python train.py --num_hidden_layers=8 --hidden_size=896 --num_attention_heads=7 --num_key_value_heads=1 --head_dim=128 --intermediate_size=2368 --vocab_size=8804 --hidden_act="swiglu" --norm="rmsnorm" --norm_place="pre" --norm_eps=1e-06 --positions="rope" --rope_theta=10000.0 --rope_fraction=1.0 --qk_norm=false --attn_scale=0.0884 --bias="none" --tie_word_embeddings=false --parallel_block=false --init="uniform" --init_std_qkv=0.0158 --init_std_o=0.0 --init_std_up=0.0158 --init_std_down=0.0 --optimizer="muon" --learning_rate=0.00542 --lr_mult_o=1.5 --beta1=0.9 --lr_head=0.00327 --max_grad_norm=0.5 --warmup_steps=200 --schedule="wsd" --decay_fraction=0.606 --decay_shape="linear" --final_lr_fraction=0.0 --batch_tokens=[65536, 131072, 196608] --max_seq_len=2048 --doc_mask=true --train_tokens=1342000000 --max_steps=11499 --dataset="wikipedia_en"
MLP neurons of a small language model. Each row is named by its layer, matrix (gate and up: input weights) and neuron, and shows model dimensions 592-655. Each number is 50 + 10 x the weight over its row's rms, rounded and kept within 0 to 99. A neuron's up and down rows have the sign that makes its largest values positive.
Before each neuron's rows, "fires on" lists the tokens most often at its 100 highest values on Wikipedia text that the model never trained on.

fires on: "D", "d", "ed", "c", "C", "st"
L5.gate427:52 62 49 51 45 44 45 61 42 53 50 52 48 52 58 43 34 33 72 60 38 55 44 44 38 35 48 46 40 65 44 37 45 54 50 63 43 60 46 46 66 49 48 69 54 57 68 47 65 52 47 41 34 55 39 66 50 58 38 51 67 55 46 43
L5.up427:59 64 55 52 52 57 64 66 33 36 44 46 48 39 32 33 54 38 51 41 48 59 46 52 51 44 50 51 34 42 47 61 55 65 34 56 47 39 54 53 56 41 56 63 51 43 50 43 32 48 60 61 71 64 50 42 50 50 48 46 37 61 39 29

fires on: "to ", "such ", "f", "may ", "described "
L5.gate651:46 57 64 48 61 50 57 62 64 45 53 56 52 48 58 56 44 49 60 51 45 52 40 48 52 51 35 55 55 46 44 54 57 37 54 56 55 40 51 36 47 49 55 56 42 55 46 44 37 68 58 43 60 67 64 63 50 47 53 55 61 51 45 61
L5.up651:44 60 38 68 63 39 51 53 61 43 52 47 48 63 53 43 41 49 42 60 54 53 61 74 62 65 46 60 36 56 50 54 33 40 47 53 55 56 42 43 34 37 46 56 46 76 37 65 54 51 62 42 56 71 44 42 45 49 62 55 32 36 45 41

fires on: "and ", "- ", ", ", "er ", "with "
L5.gate159:47 57 66 35 55 49 44 62 65 73 70 38 31 34 42 61 53 46 53 54 41 27 61 51 37 63 54 48 56 48 46 49 44 47 50 51 56 40 37 51 39 45 46 45 54 51 37 64 52 63 49 49 64 46 47 57 49 38 50 53 47 46 35 37
L5.up159:44 51 52 39 41 50 52 52 37 54 59 46 46 42 58 47 38 65 47 45 59 36 43 55 48 36 53 55 61 51 42 58 57 71 40 32 50 56 36 53 32 43 50 55 52 52 44 59 59 58 45 51 43 46 49 43 58 47 48 40 38 42 38 63

fires on: "Tr", ", ", "tr", "(", "They "
L5.gate391:44 55 49 70 56 43 48 55 47 50 71 54 52 63 67 63 59 52 57 54 41 50 42 41 26 36 73 45 44 65 67 55 57 51 47 36 59 57 54 45 40 46 67 55 52 57 49 42 47 44 50 53 45 70 57 59 57 22 49 51 51 65 46 43
L5.up391:52 42 67 43 54 69 63 44 61 32 46 50 53 61 60 58 42 48 40 43 36 33 42 38 51 52 67 54 58 56 53 48 38 61 56 60 59 46 58 43 48 51 44 46 51 45 42 60 59 46 38 70 56 40 49 44 33 51 50 40 52 36 59 50

fires on: "li", "o", "cre", "pri", "i", "'"
L5.gate1025:45 39 54 38 58 72 21 35 44 47 41 42 43 62 52 42 49 51 72 56 49 43 58 59 55 48 45 48 59 40 50 51 59 54 50 62 54 62 36 56 52 47 57 60 33 50 29 53 54 36 49 45 55 55 34 51 48 43 58 67 54 46 40 53
L5.up1025:44 46 45 37 61 45 36 36 31 55 34 66 57 59 54 55 61 40 45 47 40 51 64 64 62 58 55 56 58 49 45 62 59 49 45 60 48 70 41 35 52 62 43 56 49 45 48 64 49 42 59 47 68 53 49 70 51 52 50 60 54 43 40 59

fires on: "Tr", "tr", "Bl", "bl", "fr"
L5.gate1167:48 53 74 55 50 67 41 58 61 54 56 49 32 52 54 48 32 30 50 45 34 52 47 42 57 36 64 41 60 51 63 67 66 45 47 49 51 39 52 68 42 62 50 52 61 34 38 45 67 61 41 55 52 52 56 58 47 61 40 70 38 71 28 52
L5.up1167:47 51 50 44 47 73 66 62 66 61 46 70 52 38 59 47 47 47 50 49 50 41 43 37 36 61 55 63 50 48 39 39 62 72 36 44 57 40 55 49 38 60 54 50 55 40 42 51 38 44 41 50 68 45 58 54 66 67 50 65 49 43 30 47

fires on: "-", "is "
L5.gate1735:50 51 79 49 42 40 46 38 54 60 55 54 60 57 65 56 56 47 61 63 46 57 46 53 56 50 42 33 60 48 57 39 44 50 56 40 46 33 36 61 47 44 43 42 58 44 56 62 43 73 44 47 49 40 51 55 40 51 56 63 53 60 41 60
L5.up1735:50 38 56 45 42 50 46 51 59 67 38 52 67 46 75 53 84 80 57 46 52 51 42 53 57 45 43 61 47 50 38 65 50 51 58 63 26 44 47 49 65 46 46 47 49 33 51 57 45 61 56 43 54 50 64 44 61 53 50 57 63 35 58 39

fires on: "p", "m", "v", "ab", "st", "bl"
L5.gate1738:51 50 52 51 48 55 53 50 41 32 54 50 54 61 44 60 42 51 70 51 60 65 36 53 54 54 51 66 59 63 37 64 54 57 42 67 60 63 52 52 48 40 36 84 31 50 43 55 64 54 41 37 63 43 54 49 26 44 55 45 50 69 41 52
L5.up1738:53 47 56 50 55 40 48 76 43 32 50 34 67 56 32 48 43 44 69 51 50 52 38 60 42 63 48 56 46 53 40 47 38 42 40 65 44 43 53 52 55 50 30 65 36 39 53 54 52 59 37 45 62 49 76 44 44 36 56 48 48 53 48 59

fires on: "5 ", "5", "4 ", "6 ", "3 ", "er"
L5.gate1185:50 44 41 62 59 56 42 46 53 39 53 48 61 31 44 49 42 35 40 51 51 51 62 51 60 45 41 44 48 58 53 41 41 31 53 53 50 51 59 53 33 42 59 46 77 58 51 46 52 42 49 66 45 52 53 52 41 42 52 66 54 42 42 53
L5.up1185:41 71 57 49 52 54 60 56 50 55 49 46 49 57 57 54 45 48 53 47 61 59 55 38 68 53 54 55 50 51 54 53 61 63 62 55 65 56 46 38 59 43 53 46 52 46 59 45 44 59 35 64 37 66 48 52 30 48 49 50 45 59 51 54

fires on: "J", "H", "st", "Ag", "reg", "Mar"
L5.gate290:44 66 55 45 40 55 44 37 61 40 48 46 34 67 39 50 49 58 56 61 51 59 43 55 36 43 43 41 66 24 51 43 50 52 35 48 37 48 42 37 46 49 49 46 51 52 19 72 56 59 60 54 45 41 50 49 44 64 61 50 60 50 48 66
L5.up290:46 57 55 44 43 49 58 56 65 49 49 54 50 51 24 64 46 46 71 46 33 56 36 57 37 55 62 51 73 50 51 53 49 41 45 41 42 42 60 46 60 62 52 48 50 39 38 62 52 63 55 60 64 41 54 71 53 56 52 55 48 49 62 46

fires on: "am", "sp", "im", "om", "ip"
L5.gate742:56 46 51 46 38 58 36 49 55 55 43 52 67 38 51 44 54 52 44 55 45 58 52 22 41 43 45 36 59 48 57 54 31 56 68 47 63 56 61 61 61 63 36 52 55 66 31 39 51 51 42 56 65 38 59 59 36 65 48 59 59 46 67 55
L5.up742:55 47 57 52 63 43 49 61 60 47 56 53 52 53 39 53 43 51 69 62 66 51 58 47 58 53 58 63 35 44 62 58 52 66 68 44 47 45 54 47 49 57 46 61 77 50 53 47 52 55 33 59 41 57 54 61 55 65 43 47 40 46 68 49

fires on: "to ", "with ", "-", "or", "at "
L5.gate492:57 44 51 82 53 54 41 35 46 59 36 43 41 32 57 65 63 47 56 36 64 59 40 35 40 64 44 54 53 59 36 71 52 53 41 29 56 49 47 41 41 61 33 60 48 45 42 39 44 37 49 46 59 60 67 39 48 54 59 31 52 55 45 50
L5.up492:53 40 51 54 54 58 45 60 36 48 72 47 71 41 52 53 54 42 28 69 51 62 44 68 36 48 70 54 44 31 36 46 50 52 27 49 55 38 37 47 43 38 59 70 51 52 54 50 56 44 49 63 69 44 34 40 52 58 53 47 34 50 50 47

fires on: "and ", ", "
L5.gate1818:66 60 51 44 37 53 28 68 47 49 55 57 42 45 58 63 45 54 43 60 43 43 43 40 38 30 66 53 43 46 51 67 40 40 37 56 38 25 64 46 55 56 48 46 41 51 70 30 39 40 57 31 41 48 59 42 46 52 63 62 55 49 46 55
L5.up1818:44 40 38 56 25 69 31 66 44 52 46 47 42 33 63 43 44 46 44 49 44 42 43 48 59 30 61 58 52 47 40 48 55 53 36 44 28 45 55 53 58 63 35 56 40 44 43 67 50 55 54 46 44 43 49 26 49 38 43 43 42 42 56 47

fires on: "| ", "K", "and ", "): ", "I"
L5.gate1819:43 54 47 58 60 50 54 33 57 62 40 45 58 46 39 54 60 47 48 47 36 49 70 43 63 58 37 54 53 53 39 56 68 42 46 46 42 48 45 50 34 55 43 42 58 51 70 57 51 58 51 52 38 60 42 59 47 33 55 45 41 56 43 57
L5.up1819:45 46 28 52 70 67 45 60 61 39 59 55 53 61 58 50 62 65 55 39 45 57 64 40 46 54 51 57 60 51 59 34 46 38 44 53 54 70 45 48 45 51 65 44 58 60 61 54 67 43 46 51 45 54 40 65 57 30 49 39 56 53 38 48

fires on: "be", "s", "\n\n", "\n", "es", "ing"
L5.gate489:55 40 55 48 57 44 69 57 54 56 33 61 50 50 47 34 45 45 56 51 62 66 62 35 56 45 40 41 54 37 30 39 52 47 54 38 42 40 46 55 62 70 41 38 43 50 42 42 53 39 65 71 54 52 61 60 58 64 39 55 49 59 36 53
L5.up489:64 60 50 48 61 41 42 40 54 54 51 52 58 37 47 41 65 75 65 54 60 40 53 56 35 56 52 54 57 33 51 44 49 47 50 48 44 51 47 53 60 56 55 35 40 40 57 52 63 45 59 41 43 47 57 51 55 43 48 55 72 59 25 44

fires on: "un", "on ", "under", "when ", "Un", "over"
L5.gate867:33 37 62 38 42 49 39 62 45 47 48 56 59 59 54 51 55 59 58 48 60 53 38 54 35 31 44 56 57 33 49 62 58 72 67 31 62 55 36 50 42 50 46 62 46 52 59 55 38 38 59 50 48 38 39 34 43 54 44 43 59 51 43 46
L5.up867:45 20 37 39 61 56 54 62 55 51 50 34 50 37 43 40 52 52 70 64 60 46 67 52 41 50 51 53 60 53 41 50 40 39 56 46 39 57 52 28 54 47 49 50 50 56 38 58 64 54 49 34 59 40 69 43 52 44 50 56 41 36 53 41

fires on: "an", "Par", "par", "an ", "Los ", "n"
L5.gate2295:57 78 50 61 38 55 51 60 62 31 59 56 72 37 62 53 51 45 52 37 50 62 43 56 62 44 66 38 61 62 58 52 53 43 35 52 62 44 59 40 55 50 51 52 36 58 72 67 46 54 35 28 52 66 64 41 50 55 55 55 53 48 64 31
L5.up2295:55 60 49 37 47 44 60 57 47 49 54 56 49 56 53 54 43 41 63 57 35 65 42 48 45 44 35 32 64 75 57 61 46 66 63 53 68 56 67 33 55 68 65 57 43 42 54 60 56 50 43 47 48 44 51 41 56 62 47 65 46 60 65 63

fires on: "b", "B", "ar", "p", "am", "t"
L5.gate1952:52 56 45 63 53 54 56 69 45 35 40 56 51 44 52 53 57 56 43 47 23 40 47 54 48 58 61 44 44 41 47 56 37 55 66 46 62 44 58 73 56 42 33 56 53 42 43 51 72 49 37 57 37 60 49 62 19 49 58 51 53 44 56 48
L5.up1952:62 54 52 61 45 41 54 39 33 36 31 43 43 48 51 41 60 55 38 50 48 59 51 59 49 52 37 48 56 47 50 44 52 47 65 39 51 40 45 59 52 37 48 33 37 42 40 73 74 56 51 48 58 41 68 49 59 45 79 66 41 57 55 54

fires on: "n", "4", "P", "p", "3 "
L5.gate1346:49 52 61 53 55 60 55 69 53 29 35 35 63 45 43 46 49 60 63 49 40 49 37 54 57 61 68 46 55 46 61 49 43 27 41 52 68 51 63 58 46 59 38 43 55 57 56 39 54 37 37 47 43 50 65 59 43 58 43 51 42 52 50 43
L5.up1346:54 50 48 54 45 48 42 53 52 56 49 49 44 80 70 52 50 65 41 34 62 45 58 63 42 51 41 48 50 53 33 36 42 48 58 56 42 39 45 45 72 43 56 49 37 44 55 50 37 47 60 66 61 59 58 32 63 43 55 54 45 71 51 64

fires on: ")", "|", "= ", "p", "B", "f"
L5.gate1985:58 33 48 42 62 44 24 54 34 37 45 41 52 49 38 55 56 68 48 49 58 54 47 56 60 41 64 46 32 60 49 55 36 46 55 48 50 57 32 65 43 44 48 42 46 56 40 39 56 47 50 51 70 59 54 51 49 40 68 40 33 68 35 46
L5.up1985:42 50 41 57 45 43 50 57 38 49 54 52 49 58 40 64 81 50 46 48 66 56 58 66 46 55 57 53 40 40 55 50 47 50 55 48 53 45 59 71 61 53 66 44 35 61 47 44 52 62 46 68 53 49 46 49 66 58 74 35 57 64 47 48

fires on: "c", "|", ".", "3 ", "P"
L5.gate1718:39 43 38 46 47 63 63 57 49 50 63 48 48 49 44 52 47 53 27 64 45 43 45 48 47 45 36 51 39 60 51 57 53 27 39 33 74 56 56 50 53 50 40 34 34 57 67 54 57 54 57 67 43 43 48 52 57 62 48 35 44 28 42 45
L5.up1718:48 45 63 64 45 50 61 47 57 63 52 54 52 56 63 53 29 61 60 55 34 55 37 38 44 53 44 55 54 48 52 40 61 26 49 43 73 33 44 32 71 58 50 36 35 31 51 51 40 45 38 73 34 54 61 52 51 37 59 44 42 33 46 57

fires on: "and ", ", ", "; ", "because "
L5.gate1184:49 45 40 47 61 55 68 41 53 50 50 40 76 52 65 47 56 47 31 41 39 52 46 48 42 47 37 47 62 58 54 52 61 61 50 42 39 49 42 55 50 65 61 72 55 61 50 43 40 58 35 26 42 56 50 61 48 39 51 63 57 64 41 37
L5.up1184:55 51 52 44 58 40 48 53 64 78 71 55 60 59 54 65 47 63 40 50 54 59 58 40 53 65 40 58 37 44 54 48 49 34 60 55 66 48 58 64 45 41 32 40 57 61 55 49 41 50 57 64 57 66 52 55 52 42 62 41 52 47 48 52

fires on: "th ", "-", "rd ", "ac"
L5.gate35:40 42 66 53 49 41 39 55 47 58 47 49 72 43 24 49 46 46 47 46 53 53 39 39 51 45 37 46 52 31 73 40 49 62 46 56 55 48 61 25 29 66 40 39 52 61 51 57 57 54 37 55 42 46 54 43 70 52 32 38 46 56 55 50
L5.up35:47 39 48 40 65 31 56 42 50 40 53 43 36 52 53 44 54 32 49 53 60 58 51 42 52 47 52 46 47 44 41 61 41 33 44 46 74 53 45 44 53 53 60 49 50 73 54 43 56 51 61 44 44 61 49 55 37 62 74 51 46 43 40 50

fires on: "p", "P", "15", "12"
L5.gate1976:53 51 42 43 28 46 58 55 43 58 52 52 48 46 62 57 46 53 50 62 34 69 64 46 51 56 52 55 54 45 47 47 44 43 35 45 48 26 58 49 38 48 56 42 46 55 58 34 40 53 23 62 52 43 35 44 58 45 45 52 33 50 37 46
L5.up1976:29 44 43 40 41 44 50 45 62 49 44 60 47 63 63 54 55 40 52 45 54 53 48 54 42 26 57 54 56 40 47 59 43 51 39 52 67 28 45 51 43 28 58 42 42 36 48 31 43 52 48 68 66 46 66 46 49 47 44 50 28 31 45 45

fires on: "0", "re", "the ", "1", "0 ", "'"
L5.gate450:47 74 68 45 67 45 66 48 45 56 71 53 48 50 35 55 37 46 45 30 48 41 60 49 47 57 64 40 43 55 48 29 32 58 51 49 50 57 54 54 38 49 52 55 56 67 43 63 37 38 41 54 65 58 41 45 47 55 61 61 49 62 48 67
L5.up450:36 44 56 51 53 42 57 55 39 52 64 51 50 32 54 48 33 57 49 35 63 42 45 62 41 60 73 40 62 57 61 40 34 60 45 54 63 41 51 72 56 52 54 38 52 67 36 55 58 45 42 50 44 58 50 39 45 52 39 70 34 82 42 59

fires on: "|"
L5.gate1264:65 37 38 34 58 61 43 64 56 33 46 51 48 62 57 45 42 49 26 26 36 60 58 56 71 58 46 58 33 56 51 63 52 43 43 46 59 64 40 59 31 45 38 45 50 55 66 59 50 46 48 50 50 51 60 46 50 41 58 44 45 60 62 45
L5.up1264:52 45 47 58 47 38 42 50 65 47 50 43 57 45 63 47 34 62 56 55 50 44 38 55 61 63 55 53 29 58 63 70 44 44 48 40 46 55 47 49 69 67 57 46 35 39 50 40 37 41 58 55 59 60 54 58 48 55 60 66 51 58 54 40

fires on: "An", "par", "en", "ph", "an"
L5.gate1534:46 43 36 33 43 41 45 50 41 48 50 53 52 44 57 58 53 66 79 34 55 50 35 56 48 42 58 27 51 49 51 48 69 52 55 59 53 50 56 58 50 42 40 52 60 45 54 68 51 34 48 27 45 50 48 34 44 51 38 53 53 53 50 67
L5.up1534:48 55 57 43 45 37 48 47 35 44 52 47 43 50 48 41 34 35 59 51 51 42 40 60 25 60 64 38 61 46 53 44 35 58 61 41 50 41 41 41 35 41 55 38 42 51 52 59 55 49 50 48 50 60 38 50 46 68 48 46 71 42 40 49

fires on: "==", "===", "== ", "\n"
L5.gate1476:43 60 43 50 34 79 52 62 58 59 51 43 58 64 38 32 57 46 46 39 47 66 57 50 45 54 42 51 35 53 50 52 43 62 28 57 52 56 63 63 56 60 68 45 55 55 58 53 56 52 39 55 56 44 51 38 65 49 47 42 35 44 56 49
L5.up1476:38 22 48 44 44 55 49 42 53 51 48 60 60 40 52 45 47 33 63 56 42 52 46 57 41 42 59 60 47 59 48 39 41 57 45 39 49 64 66 61 60 72 60 57 66 44 48 65 74 43 39 55 61 46 44 77 59 42 62 52 47 35 60 67

fires on: "Ch", "had ", "an ", "Chris "
L5.gate753:67 60 44 54 51 57 41 49 40 45 55 41 56 48 43 65 65 49 48 47 59 41 38 49 42 42 44 58 46 29 41 65 54 40 64 34 59 57 39 59 52 72 54 71 51 52 63 62 45 60 52 60 42 55 49 50 58 60 48 56 37 52 44 45
L5.up753:46 59 39 42 50 43 39 63 46 53 57 51 53 44 40 70 62 34 26 56 45 58 41 42 36 46 64 41 67 41 37 55 62 35 43 55 64 54 59 48 61 53 57 57 55 49 53 37 31 39 32 57 46 59 62 71 58 64 63 43 61 57 46 49

fires on: "and ", "to ", "the ", ", ", "-"
L5.gate516:40 59 57 53 69 43 57 48 61 57 60 57 63 46 41 48 53 43 52 46 30 57 48 55 54 58 46 46 46 42 69 60 46 45 30 40 23 41 48 50 28 52 41 54 74 52 70 46 59 50 38 54 63 56 36 44 45 45 44 49 41 55 69 45
L5.up516:51 59 41 44 51 52 54 58 57 73 61 43 44 48 63 59 48 53 52 60 45 41 48 49 71 51 57 62 60 50 38 62 51 42 47 55 45 53 47 51 42 58 55 49 45 55 53 34 27 56 27 51 45 58 43 63 55 47 50 53 59 65 50 46

fires on: "z", "az", "iz", "Az", "sh"
L5.gate937:49 56 44 54 59 65 47 50 20 71 38 41 49 42 75 36 58 59 40 46 73 43 29 39 55 44 37 32 53 39 60 58 46 55 56 55 51 48 57 60 46 54 50 59 51 58 38 42 53 50 49 39 46 50 42 44 38 33 37 63 49 50 38 57
L5.up937:59 48 53 55 53 49 57 48 42 59 66 48 35 35 57 59 55 48 60 60 56 53 69 47 27 42 52 33 56 47 45 55 44 55 59 44 45 51 50 54 62 62 41 39 57 61 52 30 48 53 32 50 51 43 46 54 55 54 35 58 52 63 30 44

fires on: ", ", "January ", "November ", "ak", "June ", "February "
L5.gate728:41 39 44 50 46 49 69 53 51 48 31 46 55 45 40 46 60 36 56 61 56 45 47 65 47 60 58 57 42 44 54 57 38 39 48 50 43 40 65 56 49 63 41 46 45 58 36 59 37 45 43 47 49 42 55 49 62 61 63 37 28 31 45 55
L5.up728:37 50 39 54 42 43 38 67 40 48 60 62 62 52 41 45 62 47 45 46 52 80 60 54 66 28 62 53 42 67 53 50 54 38 59 31 44 41 47 69 40 61 45 59 32 42 53 48 59 47 60 52 45 51 54 60 39 42 56 60 57 61 51 42

fires on: "==", ".", "===", ":", ". "
L5.gate182:62 57 53 58 48 50 58 69 52 69 54 54 45 40 49 34 57 51 49 58 49 54 60 26 39 50 43 42 63 57 45 57 49 61 23 63 35 43 44 41 39 48 59 43 40 36 64 44 56 64 48 63 50 44 40 58 59 35 54 52 54 41 63 61
L5.up182:53 55 61 45 35 55 39 71 48 65 35 49 63 53 45 57 51 37 34 50 46 68 59 55 31 33 52 70 50 29 52 47 30 43 41 52 67 57 45 62 51 48 33 50 44 53 41 62 62 39 48 61 44 40 45 52 58 46 50 61 71 53 37 60

fires on: "gr", ", ", "br", "str", "Br", "; "
L5.gate847:50 45 58 45 50 56 51 39 62 48 62 61 52 58 58 49 45 59 46 62 47 43 52 60 33 44 48 66 51 61 69 52 60 54 77 66 34 48 69 35 43 50 53 54 48 41 44 55 68 39 64 39 50 40 50 56 41 45 44 57 50 44 70 40
L5.up847:52 41 45 57 43 46 42 34 61 55 57 55 60 49 50 68 59 53 45 43 70 65 61 52 49 70 42 42 47 42 52 64 37 54 50 58 56 42 54 51 23 50 56 64 50 66 39 29 52 44 44 40 50 56 53 44 59 46 40 58 65 65 40 48

fires on: "v", "un", "l", "k", "ab", "sc"
L5.gate869:60 39 73 48 34 50 47 48 46 55 42 41 58 59 36 50 49 36 50 39 49 73 44 44 41 33 37 35 49 50 61 56 66 56 42 51 43 52 36 57 42 46 49 39 46 64 46 48 45 30 57 45 53 24 43 59 54 51 57 41 51 51 45 59
L5.up869:75 28 49 57 57 57 61 48 46 37 43 36 47 50 68 64 44 43 56 36 43 53 37 54 46 50 64 55 53 44 33 58 38 39 67 53 39 62 54 51 50 26 52 58 52 32 48 27 55 47 39 33 64 43 63 34 36 47 55 52 54 61 51 45

fires on: "di", "0", "mo", "can"
L5.gate929:59 54 37 54 36 40 50 51 51 41 49 40 54 51 70 39 43 69 59 58 27 49 65 37 44 32 51 44 47 55 35 71 37 66 41 57 53 57 43 56 35 39 46 54 41 70 46 50 48 47 64 45 53 60 51 51 59 65 57 57 50 71 54 48
L5.up929:57 35 71 64 62 34 57 44 55 51 54 34 58 51 46 47 54 69 44 63 35 36 57 66 53 52 43 58 37 46 43 48 51 42 62 44 56 56 48 43 36 40 50 50 36 52 65 65 37 65 58 40 42 45 34 49 48 35 59 43 56 50 60 63

fires on: "the ", "-", "199", "no ", "no"
L5.gate108:57 53 46 49 60 36 57 46 47 37 50 51 64 40 61 47 45 38 55 59 52 47 49 63 63 32 51 17 64 50 55 36 60 64 41 54 70 43 38 55 29 67 43 58 49 25 42 55 40 70 45 30 51 56 45 43 49 47 58 48 34 56 49 48
L5.up108:43 56 46 62 47 41 54 49 49 52 53 51 46 39 55 47 48 43 64 35 49 45 42 57 40 52 57 40 41 49 52 47 42 43 56 46 33 56 37 54 45 49 37 57 43 46 50 52 42 68 51 66 43 49 42 49 63 38 56 35 25 45 36 54

fires on: "and ", "SS", "but "
L5.gate1982:40 66 51 49 55 56 43 56 54 53 35 57 38 50 50 40 66 37 34 62 39 56 52 45 33 60 56 58 61 53 46 53 44 45 28 57 49 52 37 55 46 61 45 48 55 57 57 47 50 53 46 61 30 27 46 53 33 42 55 58 36 45 41 46
L5.up1982:48 57 45 42 46 52 42 71 56 49 38 41 59 36 34 57 68 56 48 42 61 45 25 41 51 57 57 60 61 61 38 45 59 59 49 60 56 55 53 47 60 47 51 40 49 51 44 64 54 46 58 49 33 42 64 57 39 37 59 37 45 61 48 56

fires on: "Se", "le", "\n", "Li", "Le", "Air "
L5.gate512:36 45 45 45 61 45 55 58 55 46 62 41 55 54 45 46 69 46 61 34 63 41 56 45 44 56 31 37 58 51 35 56 44 53 44 52 58 47 50 64 58 47 46 40 52 46 33 51 43 44 54 63 55 44 54 55 50 46 39 59 53 43 66 41
L5.up512:48 68 47 69 48 41 49 59 36 60 49 30 33 60 44 61 60 47 57 33 37 59 41 38 66 37 53 43 50 42 63 49 45 41 63 47 52 52 45 38 54 55 67 67 54 63 63 58 47 55 55 68 62 48 33 40 38 59 60 48 54 51 41 38

fires on: "b", "c", "p", "d", "n"
L5.gate185:48 48 54 45 48 43 30 66 33 62 43 47 39 39 57 45 52 29 47 58 36 46 70 70 40 40 25 40 53 81 65 53 51 57 44 26 46 80 42 62 59 53 40 64 58 52 46 56 47 49 60 55 41 54 47 59 20 36 51 49 53 68 76 51
L5.up185:32 48 59 35 49 54 54 61 48 43 60 32 66 63 55 43 53 57 48 64 41 58 49 52 52 56 35 33 58 43 56 49 48 52 47 56 45 45 38 38 37 37 57 24 61 38 52 50 43 55 41 33 27 60 66 48 42 62 54 61 49 43 55 43

fires on: "–", "on ", "-", "a ", "U", "0"
L5.gate910:39 51 41 52 47 54 67 54 66 39 47 39 51 53 54 44 48 43 50 48 43 67 53 61 54 48 50 44 44 53 55 35 37 49 46 55 40 39 66 43 43 40 19 57 67 43 65 52 37 49 55 52 37 54 44 48 46 63 66 28 57 67 48 53
L5.up910:47 55 62 59 47 35 77 48 51 33 68 45 47 58 30 48 63 46 64 49 49 58 63 68 35 50 49 55 34 45 32 61 35 49 44 52 49 67 60 62 52 43 50 69 41 36 43 48 51 58 53 39 62 44 50 48 27 52 65 37 48 57 36 44

fires on: "-", ". ", "–", "least ", ",", "single "
L5.gate1002:49 49 51 67 66 46 56 31 41 42 36 59 52 51 58 61 52 61 33 63 53 62 43 42 46 44 37 41 54 34 60 45 27 41 56 51 68 51 60 41 31 49 58 45 62 55 54 44 51 50 60 49 48 59 36 61 44 46 47 63 43 57 52 47
L5.up1002:62 35 44 69 62 61 54 55 61 56 24 72 67 43 48 46 45 58 56 62 38 59 45 49 54 73 66 52 61 36 29 39 48 33 45 39 58 53 53 51 51 49 59 47 57 42 42 56 56 47 46 48 56 53 33 44 48 59 64 72 66 38 56 42

fires on: "n", "in ", "H", "Shar", "an", "o"
L5.gate342:56 56 65 70 42 50 48 72 62 56 62 52 63 59 52 33 60 47 56 34 64 50 55 36 61 58 61 52 56 55 37 47 43 58 52 44 44 37 49 48 58 38 57 63 35 52 67 60 62 47 44 48 66 42 45 50 39 44 47 62 67 33 38 53
L5.up342:45 47 54 49 39 49 55 60 46 36 39 49 77 49 62 35 42 62 52 50 47 50 57 54 59 52 61 50 49 50 52 53 32 28 53 37 54 47 55 56 49 53 51 65 35 44 67 59 48 47 57 51 46 53 47 62 45 34 57 60 52 51 48 36

fires on: "W", "w", "ch", "z", "\n", "May"
L5.gate429:40 61 40 41 50 59 56 57 63 40 27 51 31 46 62 65 66 47 63 47 60 58 55 53 45 54 50 33 41 56 46 31 46 53 65 63 41 37 56 51 39 52 57 51 43 57 44 61 45 53 59 42 54 58 53 46 38 48 44 66 49 40 39 39
L5.up429:39 29 44 49 39 47 61 65 63 52 51 54 51 56 59 51 63 42 44 68 50 52 44 49 42 51 52 38 45 38 22 45 47 45 48 59 46 47 38 34 52 33 47 39 59 45 47 52 41 51 65 53 40 54 41 59 40 60 38 51 35 28 44 41

fires on: "-", "–", "200", "h", "'"
L5.gate1020:52 57 56 43 56 55 51 62 63 55 44 47 43 47 49 41 47 28 36 46 53 63 61 45 62 61 45 51 60 44 61 31 35 25 52 50 50 68 53 45 58 45 56 74 40 59 50 71 44 45 49 64 36 21 49 46 53 42 57 61 34 56 45 58
L5.up1020:55 58 44 53 59 43 41 52 54 36 60 45 55 66 56 63 51 51 57 49 55 53 35 46 38 43 46 31 52 46 49 72 51 51 49 44 53 47 50 50 71 25 56 41 47 45 41 45 38 42 46 48 52 48 57 39 31 55 61 42 53 45 56 43